MLP neurons of a small language model. Each row is named by its layer, matrix (down: output weights) and neuron, and shows model dimensions 64-319. Each number is 128 + 32 x the weight over its row's rms, rounded and kept within 0 to 255. Numbers have three digits each.
After each neuron's rows, "raises" lists the tokens whose logits its output raises most directly, leaving later layers aside.

L7.down203:179125092102094048163131188133193083092184127109124172096186155056064099137155149189124108123125125107150093053136136162095101122129164146119170142179093099170109096135112090114148114155139189111149158173146145096116109090146188109095161113157121045112111092097136122140154097124098178044205099115102204173101081187142153164146168130147180142194146153077128105132160126176113059091151173148115092128121169110106095143127101136160116139108122144097142123124121094137115152094059179093139130169104101161099138113115170107086154094153131104077144168138139123106091100119100134104070135111112106143085144119150099101126122141171125141185125146107067111146153121154102153109166146119148155071113091127137105107111215135114180127098128128128192111143115179131062182118091118
raises: ",", " they", " she", " he", ".,"

L7.down515:201105120134095083132098111139110160134169192125142092137142132125179182193128112179129154126154162121110108130130115128130146125107135137123158120140171080106134158154083189076165187138100123106137150103140073072142153119135174119164143158097103180150153113141056092214133110074142128115105163142207117139105137136102117126206111063126149107092136063159077139085092133111147129151033134097096147149127154142088129127161120139125133169121120137067043136113179138171049130125143111134197116096136132087061129117086104110094148170072169071063114094148097133146160125190128061095092112120086101142132121154145153109116163164134110121121165180174161136118132157084100085103116159149127179131127142090080124155151131143090109096154092162126113109169134080168123114150123177
raises: ".", "ag", ".\n\n", ".\n", "ís"

L8.down133:130113125139112124103049137101122094141195129110113115111096126111156153150115122145242148130178072086101139127110169060150136106102049090127156136126123094116079122118132086150121136150130140135145145138119103113112121135074138107167091152128105085124112144125126109143142183075117117135107107164172175150122094097113148083165101092154136112128150089134143145098122165163119106122127107139214104135123145133107115127130248144105158107140132100163088153099097151106155077119116135157193117135048095158132071125155160154105139134151105113184132143124136155122164180159124129112137105126138132111123118130094120123185220144115126118150157156154136161141087184141145126126148124163169121130090111096082144084139166172183123096130123118087106094102104120122083159153108127
raises: "|", "===", "====", "Appearances", "J"

L8.down78:116085143131152170094109114145104156155051108185134098087180091134156173109091150070161167131166148134134145160140164159129134103174148107081138133111112144083184134108133097128090124096104108156092097141120102096098115097155084124148112098162128135161175085144152122081143149108119152162121084119225108112178148148125123136089144140101122115054120117131129116102126102089092151109141124063171105156114099120174125143154136127156096212186094102143103089155121169142103124076133090134114099102179132150175121158135083088130150161128092098149180148135160072117142111075119110164179149150126158085160152094146138162085126125112168154142169104128118141140058080148091111122143116126082139197176119141131114128185131109119084106130157184139068113106138132201163153090145181
raises: " was", " could", " would", " is", " may"

L8.down1090:133154149131141139110117107177081074176051124112135091163134088076120120217108126137093131096073165149111157148132134166161112143113095146181159064133126086149121156124078139176152116083118129093134143128121183108110171074163112136110187162038120135167156123171125112076106126143150082085094125081057123105180119087166154178115184097146135115112120167125170146103187086118111092135123107157126161169151131126175123160115151150136124138124138164112106174182149158178081096147151148147163151161092085152094129119174103106116140151148126129114106150111138126135139140155138159097099127116204057144129173130129158110127173155052118114088155181129155130126139125082144130111142125144173080168121167156074141190162120196137083120111119121110100140064089152065153085063163098
raises: "'s", "’s", "istic", " morning", "ually"

L7.down1143:116131118108148097086125086099116151176125122193122157139101135140177141122112122093086089136146151168096162099133174143074028169113151133195073124151111080133164147173093091151135118122128149111073119146108150050146130140097134205164135113143118220118168132142202128106113184097123090112138101102142145138233132130140128134093108124094117069108104146093105103102151136110153171179114127112179080077105044124114076124123063128126182179128101129142138122152098140148121099193165120135093085133104121160100181092151095125092134176085136119146166138154140134147120161025154144111100155177107160094080174143148157110159085074099132106111098136091164102132073100142139127161124112117124110141181174146106147158160132138130146146136136118112126133154148203133086107106136099
raises: " was", " is", " were", " could", " died"

L7.down1158:071110160153131165120132078130153195154181161085127120115133157115091150109094131102200109000082143151204133149098152131162114106173076108136152124129119178078117106102168148113179114107118112078091002180153143136171110096147071088151112096090096143179162119135135075147123155112112135113155210183105084188103141098117106192116159117147131110160161161161105059130139135060133111119104110107178106143154097128146129127102138137121125148082150146107150153106135146098202107117082134110114131121090104166137137116122093083125179143131099087138157179117170088135079127136036086129060173135094120094085128106112159194196139159135162128080123115152113115124127135091131081124109096147144068123158127114114131161132177126159110104132192179096172079155118174104152085151122086
raises: " years", "00", "05", " Years", "-year"

L8.down859:180122105115138034162111107166152083155148146116128070125094204065145124141133065149102125121037148099092136107063182183124118122090162139108149149141044126129165115194192138144149152131198117116141122225112128138213091122067118111118097116133144109172119088124153092171196147114112129151129134149096111147104188138069099111157121078116150120180164141111107128176127127134124131170171120053131110147157112127132091094113157150141162095156084070113185086157162118133098118128116111181135126185138111126093209164163108129157103131104103035143108153129122143165132096124119134163095138145097126110104110111147165180091071152118150189100156174141115160114109123137112096100141108140122151175108120154168094123072141117141205110146138125070159134108103123144124135111156151
raises: " reasons", " terms", " causes", " issues", " stages"

L7.down235:175059177130074130207138137128099153090181083101163100094144141138158106136091067108138130134123129137135126053175190082142183179166137056190113134132112127107128139078138135101057169094160189152125178180138224128163097105132165139149107137129091106090100084192129078155162150094124104152160131080174166106107136128107175140093144148103111149109124110072144165156090109126101138150125089105121165116136112068106115126094117087131121116154127129230120097132141165162167085206163132112136100119161153110162110127089133102111148143115146144186103134181176126138155116115139133077127145177108192077128131114065119150075173152120167147113131101148121116128088131119143139113135136173143107129126108160143146136112136121095133104131122110104115114141095143105163142176111127
raises: "ory", "ories", "omp", "ary", "ms"

L8.down313:177062139117157134203068194122085092119135140129090106109164191172150149077159116178129109140117013166096125159148115176145039055137115131121157168083166124094124148128097138094161102130111160132130105170153133173156143086091175112146139128134134167114112149109076111176115069136120123161076171141181129125124122088141123110173098135144130180182161133193146151180082087119123163110124171110154103093111111148116109130109144134100142108183124131089123113147084103083091162141059158100140113138096111105114173153142161118132113121185155125095125165135119167152088143124158149121153088170143223133145107108083132113124134105122116190099148072129088145188107089161163125143121169130154141091090156162114155153126074149099081138111085150090171128091129164116120093126176125
raises: "ments", "ment", "ches", "ten", "chers"

L7.down243:088118136132108122056139140130165146121192091114111131135108035097116125132147153102153119144155181118129100115171178145198105111149065116156099094097143140136139075175057051099148138130100145137083167150100074123101123099099133181124119134165120147160099132108142100118137079104078103147115119124141126126135079098160158149115117141155119132117092085157137131134115161146134138147107116147118090105096092182149145142174201177107138128160098127165108104156127143156133125132123095097118128122013076131113110130162111191134132159148097140142143101113146095118140169138107121128183106121075146120153120114114150139079125069137116088128139125080113175145124115131119150092113128117174141200104104138188153172133136155238100140092169106104168168134174108146120110110137116
raises: "R", "In", "L", "On", "Ch"

L7.down1018:151139100137138146149129144093135110125089077130099105160123138120202086122134128109143134093119143152089141127183099141133101070118171161132151127058119097145130175130139068160094149178152114120159050137099130144137135181172172109173124202178095108140116101123140143161200131112139148141190174210132050125132094157137202065131158108089114133156146087123091149159201142158132128120131194074103117129128137094105118107154122115143085134187118138101138081152119142169181182106106118088129147120111098113096117165141093196088108165156115141114113113081159161136124146181117166080158160171089151134104112165101123088087117061093145139133092173044162139111133075148165113103046151080098132092074112091116153078142167096083126131120129115119147154139099072151119179124118093
raises: "i", "iae", "us", "ae", "is"

L7.down46:169112133142152097117116086145120109167137160177077101186148127117147106102155122197149113124099090163125089108076133059144157146119124132206159126126089118107108117130086194126100119150167143116091142112099174138116120107139167138080185150070169090056128207117121164178145128087156081146184084089146134111131110153146117131170169106139143148189117115099139120092163135108151048115093088126205094131149149132079118152158119116144114166106145092119163125105142098169177109113157138116175172091136114131136133093095132137087128143092132137121170110130090121139133109135106154085131158121161082119143154141133141149168156105130041061187105149077155095150181188179121089096167111118111178066092137088114152137128171181127102148139124113130180116144025131112096116169163083
raises: " during", " after", " while", " upon", "During"

L7.down43:123106130139115077099136060152091081139108061140128123150097084109147116184108193140166074134179225055123140125081161166076121117072123210180139069112158127162142103084149106118095159148113150120137110154127112112148106179189114151160162137145145098141149094162107066142118076050150144116047131125147120138122104092156112104074175126116172131119090134158162156142102116081077139120135136134156137117134120098173068101108157143157147162095084068065123128138133160199141126148109145139152173107171112115116145060134166148082128144091110158192125149143100149117135162119126118096160145163140110121170144116137148077096130101102113129114098120104115182153106167106122071133160127124133108128188059121153095178158120124158063080163168121117138180109121183143191060123150107
raises: "’s", "'s", " aimed", "house", " University"

L7.down885:178101113175130092155125114189129120113177077149134118134128135153177094214133103110084112121138134135137179105189077052116124145156134085108112121055136181115150157171109151145117162123136116172125188100127078092112168118230133130118127124121175149110174121137133138130152093104138186090119157141102021093126176156149129139167121152180140173101116105171163116175126177113164131075156137118086088149105170110122127117150082124125130105133111165085085145090200080162157137130159123117171098164111112088099123119154142125125121171172180098108103114141104153106039122181125088116157091125116139062135126130094165100162192113116116136124119147175185162177179121071124126117120139102159084126103126141135128163150086075143122159146090060117116122144157108140115101117127173
raises: ".", ".\"", ").", "\".", ".\n"

L8.down1076:139083131111165114167177129162150154120084164161092070122119162134151103122040101086132130116080079138114123186133158178145078080142147157147150089129082167108163119151091167156083156106186160099147055119130104125075172106105173147154145154114153052101137112139118134082185086128087141099156121112159121119135176197182110112149134101095143085090183085098083104086147125118131143116154099144120128183186146092162099138105125161108164095133186137146123110129143132189067119166124137131150173164127092145139140113138117186103117129135125126128092142052185157060164103143149122072118137145163117134128143136109130077187139103150123116123144149081102110109182131108138120150154112101122039172033074157160152142119123062112145148159152181125166125136126127115095139132143148
raises: "s", "ids", "es", "ts", "ands"

L7.down327:152088167102144084114148129140175142132146084101090120087117126137164116105178120151140082169154129148093111123163142072140121119166084134115078140178134079127093132121098078086135100159148164064136127118105112128144150132075155167108133097118110079078102133073076106085112102151080066133153110078201172066132134137159088119082156167124158126212143083151099120177129134142107119141065129105144127126066124121063059178129182115126118150136140101186187142155115098160090081137162168139177246080130126110155179115079115134072134110102150153083129149116123165076122154088085109116112131104080144119166136135172124133121153128132140180206156185155101078141140110159113151111149149124063145110155175103137152082155140122034141148139168131135138125100099093113090132153118087
raises: " there", " these", " it", " this", " the"

L8.down71:131101117101079127136069147195154131141135121134165148038105100149045138172090173116103112109158127184133130152221121067101127152069119162073082151115153128177191140179144131105181132113073113137153117087122160145125135141203155120117179177116149090113141130118126151212118092123171167106123143144170085173164120196099149188157102138119170124043196056153107124097103175099125098092132064131100077127128132126147113124102136121120146062102106130088110142104164099145098137079131162130168066163136153130060093166111104168136137146128150082102113162188036090136073098170144056163137097129089155113127135154129158137113151099221146105105175137117134136087138140125101162128157165135134134166158111113136139165166111085129063115148088111117132100129223081109181124103103107
raises: ".", ".)", ".;", ".,", ".\""

L7.down1215:171131114145145107138186131140114099156136078114148129070157170175110126095123136144233083118082159154098134139137127170158146142101124164095167162089130153130126111132078147105126144119158150139125097131159124115107121124121093165130147123136106047159101084105092082126119132113192149145139064147153176105086133143120125116130183103140170127188154059080090134161156104093101109074129126086118116107126175135092079119143192105124085115100155172149186139174153144068082116151173150173094146141099140144062145107077101116051120090070139057109200134145125116062094115102077072127116095107059158111152152118092172146113116112099150130141126132157149148172131194082132076099165142123178183151142128146137122094131113167063147191134171121163126156164131067127135104121116091
raises: " them", " what", " their", " another", " it"

L7.down824:156117103114142116136172083114113117142129139117109125101117094169156171131083164188092102103104142161147122165132129086091085115073139153136113127154113192159134140147133086107053176146163159080188086130116135159052094182145200185122110144121134161161134115145142145149143064063112108098158181158140139123141094127150149105145205084104155141194095125158097148167106185140091104174136127159192094089131068160102128182169142130085089168127095053114118093130150124136100132129112148123187091132142144112164085132112065157101104094150169131143174122181100138184111137068098129074142140177083128135093111099142089124175143098146153090122130155059145115152141179115135137134093114119133117120109131102113106104112129154177135103079104110120110142105132123106142142159096092
raises: " because", " while", " when", " although", " after"

L7.down1059:105121124074190081132088127160133090136135126098140142180122178216218107106115122142181104140113106136139152148153143072167078073125125166132184126142182129155139131139058087104101063124136165187112155129101136055088122155116105150100115119154128074127135105126145125148126130149113087150139124133115146097170098155097093133115149091079130129173099099103126147139108123163105103145139083097141133129097131123062117131126148142140124160145124138116129101140102120168133133149113170179138199130148115103117140108090098127102084098085117136108150158128119103113111120070112167131130158068077143201187131120129153114079174083123080096126127115143096104161147110146124123120185136157150148131133170168102133098161182153000148103141141103144105097169060113092141168133133083
raises: " they", " him", " it", " there", " them"